Weights of a small transformer language model: width 160, tied embeddings.
MLP neurons of a small language model. Each row is named by its layer, matrix (up: input weights; down: output weights) and neuron, and shows model dimensions 0-159. Each number is 500 + 50 x the weight over its row's rms, rounded and kept within 0 to 999. Numbers have three digits each.
Before each neuron's rows, "fires in" lists the words (lower case) most often at its 100 highest values on Wikipedia text that the model never trained on. A number after a token or word is its count.

fires in: "after" 21, "however" 15, "before" 9, "addition" 5, "early" 4, "subsequently" 4
L9.up191:500457561497461401562527550467532527560492512521529487532519556513569458489503572478455549428524452493483535488503463569507570442474496458471430476543546395444618482582498508633579519528517406488477531548533463560472539470557481459504535492481526561553479562373485431483502542425471526461453456503529477478478579462479539441530448402507523515564563490383412434521499444424633461438612493528545500507487465498595471555494561461467504537496474439523394485482504524430593548539563474
L9.down191:490526436614453443497512492524524403516418470517472469553457461461516520570478539561534508492495442478567522500514469548504355502532450542479550502543521530446513460493477544505568574540449555574456646497492458492411425444480509547526587529533514472513483554471489559489384553603532487498473484480500528429522521502449539483441522452499496513396506617522413538486592546499553474449506475516441535521442456573528537466520562407548450446560475404475522398569429516583547441493596464

fires in: "other" 43, "the" 13, "others" 5
L2.up840:563552519563496526461446508485543427446491569458521489524493509394487493574559539533503583531564405498514486431521546465514525438453521407453588414441527541586413461494460563447555433535533550449411472481559480611364491506500529512554498511540514485505599475569403544475412570470473616483535557515444576468544569456554536490497467515556455491484529383492493520556562503445516549458506535479504451534494457451515539483532488455550539446529580504514342503543485533454487455475548491
L2.down840:472523658452417594581513448504557523525442441500493493478480478467520463511546495459484430419482469484528583518461531490552461534470532508542549472460514499486545388479526612486460451406483527449471433635433468471496495420570482500550556437461504521451603601580514547466444501545506504487469487495445442573412521554469427570510449446458508531570509517474434465532495562416523516418626519478547456484587445508576563479539537542570489522503461489466499519483518458465402504557429522

fires in: "who" 44, "which" 11, "known" 4, "most" 4
L2.up95:525550518420530467486565602565558458537464533518494443512531458570493442586554504465504524596542485522552489456529486502521534570517492622429463392528472539511505508478498552491487446559513584499491551454530458534474481492487490476515416491506462502442566532441502508575514513546560455450441590507437480483395491504483609487508568519402457577516515455467450364460497455410465437517461478415513477463448533439452583549500497501508525535595431336454546524534556520432426535561483423
L2.down95:492444442545467435461496422530541475436462602488468637500519531569505552501490463534473498576516435447510495504480555520535525454466511472494461383554491405547533454475452521547430525484483443505475570413556484498552563583460463423438582442526421497489650491473486573507529474534522541475626453493540569578449536515520578573508599541460472509455353488462478590493475523530584443446513473451451509469528550563501534484523515514506499511467507495456420495512421559508503500374502479

fires in: "line" 20, "born" 15, "name" 8, "life" 7
L7.up591:447504591530484572491537439468526567460403463521588485393487525486495482554491489580442490448449538509486471586576467524510580417574428541474545517532444448432552575491386500514555433573537521534549489486519470439474608514506604526547474434459540522526454518525492496467517489570577499462525515424549511430492421426505527405448573532488483465483526583543506550473511502584491483535532500427478553548381445427542455517412552491384580459486492473504542438522546426563486456562477477
L7.down591:445559480478518520543511457493533535521450522432459518488527491523412465481439596487463483457569557481438464445522458525553535526421548500560438457470515462534373463570577522512481492581545418542537526495388561467615557476592551533558472535523436505454525524511432554535485481441513461585527456519537463497440419444485452454476507463513472426486511480496542684486530505460523504542576422510448583451501505561551454554461510446430577544580432483453451562470536461494421468609452534

fires in: "while" 18, "the" 16, "whose" 6, "america" 6, "china" 5, "both" 5
L10.up684:493509420580500489622542526497582492410407490482530501519461429516448417558498450445460453561573470379537447484487605569508629577605506427446494530509491494546523521593511510485435426450515395520563550519533485538449503447470540489473510575455464465512429480499456507470416587544539492462542526448566560531474526505485586447480543453530575539519439535454414517508462516573568445415522496534465537458437444542520505516495532451480494577456565522467477450578532484414491579532466489
L10.down684:488454416566568544463572596577484505419546479551502527508339573611459507446511451537468530389482503580465556508472479509527479603460540554596449488476495417499531488509513498458437493485471508533483498454478535454487502421532493530506467477440550486494545435445560549497577516458567454553566457474424474511504446542443515520479465483557425589539506473522464545389544587400545547570534494494485443577406454418531404559419502522487522445533451519480470525562493556485482505516570569

fires in: "10" 23, "100" 9, "similar" 7, "pennsylvania" 5, "journal" 4, "eight" 4
L10.up506:418562515466580495421460487485553468431548483582573482547366437569582489500377558508655538519514467538447460479551395450544518419494520521550455427534503493410569497545530602542548553448471523498558522487512588526484545497503425429588557478446453486451458478426474530480540501474519447469424455424441527453502511522575444447485519525481420531500528518546536518506434503446516567468505508453424483467521515503435503577580531537552500547562489433544454532434418577469489504505547487
L10.down506:547556591466397491477515546496470544504442439428411555427557547530429475505519598501465467532477461542480568500550506498516547529540465368537413513529489564573539571623436486451568450534548452470538423519567452447525503566490410524530535561443475454462554450423490518587478527438462488530499506514460436588476435495549536513538523515492498588468511474564411507521492395486432414557599467471445452508521428456510541524538482441604497490560464473490453454540577551571449498544493473

fires in: "and" 97
L2.up320:592456490535517491465569503441498470497566536530502396480469463425525474387432578432519454437485550508548492563502500530459472539507469489541367519492578577429461456572443532540490536531477560510527432502388529570562505508563481517530475448471495473579481592516344500493563466523455489496530488499514577441520425486470534556416524503469512525577477566454481517473509424372589543532500513458442536510470523480430442678486525524463540540465533566560536524529552576509503460531484502
L2.down320:517505525553469430504410434531459503468454429545488477552439573491527577503472434479494428421590526478493544484495449501452532559464462538505557570592580525508506419592548545467496558454574401480601544556510524485524535485537395433512488432550519618513466478537416402515466522554403528550478494490542489585526500529478535572419496586525553548452532520449488517513519495452535510498494489454547458485489554448454454428416520491483560462389553409501548503569483454481526453636576504

fires in: "0" 50, "construction" 7, "assistant" 4, "constitution" 4
L13.up500:546555459417558554429478559438506525477490547628589460442521535475588486535550429555633512568515466509437538465549477448624411431513539490503542537560522473552426553476492511478572555509472598463423349455492454496581548558551532447529586591510476544475591507475538474433519544454533491492519483477497510461439502563438515461534494550482535506538458491396486535465491411445462450506422490532504430447472526451469479588491460460545505515472458548553518548511444411464535488481484451
L13.down500:465458579508569500459459482518476493545520543522477461427514447502536525404459525523371573442470551528515455512452493442424566536449595458501570475536465516506486540580450495503462535558500422380483552598440446484489503569477469401548510493568442515526552519534485529571469491452499539518537588453486515551507387587554519522427487453522558494513582547486473450464423595409478582520469614577516509499463513368498492521559485603514532496457518429432477466535435535401517489474483488

fires in: "all" 12, "both" 11, "some" 9, "use" 8, "until" 6, "since" 5
L9.up602:411543569538472460518490605455562559549480546502516489540547475484426462493516501542582520487434434520542436541521604486468537421579436345516468506472498500484533536530564484497476467567369513478497517516510540587415459554485485578548500531389512431575499525477488507483535583474516568484524461498479514443410554445507553451502491466490455489473394508538527457513528497588500344537551565449525451556419538497554473511527498465495606558505500385483449531469510569483555502579497435
L9.down602:479563518442466489516560481410463520453597396454443531519476466526423471476540514510483525532572380434422486505567506527517463524454442521483473589495497457527545397496494515568546440466597461564427530423583509551504539506564462616587494557517465433505518585446627518516464480496540493551481506530468414503491435526463527508550486532497591529498518490564436581454512612503473429438464457426480571421492512630506449447537548494424496503490462572496492433458497466474538516591510514

fires in: "his" 19, "these" 12, "this" 9, "there" 6, "name" 5, "most" 5
L9.up281:473617470531502517518565572535489479463574514608546473414450442425410477426594514566487504566483485513586492459550496485524478522481480540452457518458460501550545478458449607501577488537499499493454509460584455466505466461453472482548528462451426485508459485542469579538604540416556506474515543504570541555471472490516487517382523436500478518551556490504518469435556549490520447414571504541471483496403487539520476488437469503545615398523447391465513424447559628434537542541597554
L9.down281:478474514631504513525592466602489541420493564491439523462431505472522493498489510518562517338520512437593500532516607439524564506482590534444506508511527489452525522510472514533514592540443524508426483554548464428550504459594568445477541549565492553396472529491449470401482537448488554485463488481465528451529457479513469481601487521548561472501433412497489544447477467554581418507436575511587521425526453434542466487574445456462455537476509471542494531360523555507485474388478482

fires in: "their" 30, "has" 12, "they" 12, "its" 10, "vocals" 5
L2.up5:401472541574486630476502493414535461467428571503520527567487485512414533475521422469429456460578535503538478558507595512477395488542497554524534581499412543409517516563500409572531428439416476463488467592531485519445585499487582559579572506522489452429407457498483516596495515519522484485409474497477439530460483516477506482452545508502501576542497493529451485521509504465590541482519639440524499498416522434532401531539478447495439462530472527634510542456484509487569442449518505
L2.down5:519530497504580501539512499463514511504499510486477525501644462559511481481474523557427453556579404540492516515544429563487463601447412444522482547446600512480461486475676589477578436579564512518510469525527416578436565466448556534557507526502538512536455452550540458517478440497548464536434505533514478492413554343495458528508378481492499537395456450487568471479468529461486430515559534522431411463501479494464477443453517401408595477486549506476530521525496487507498536535487527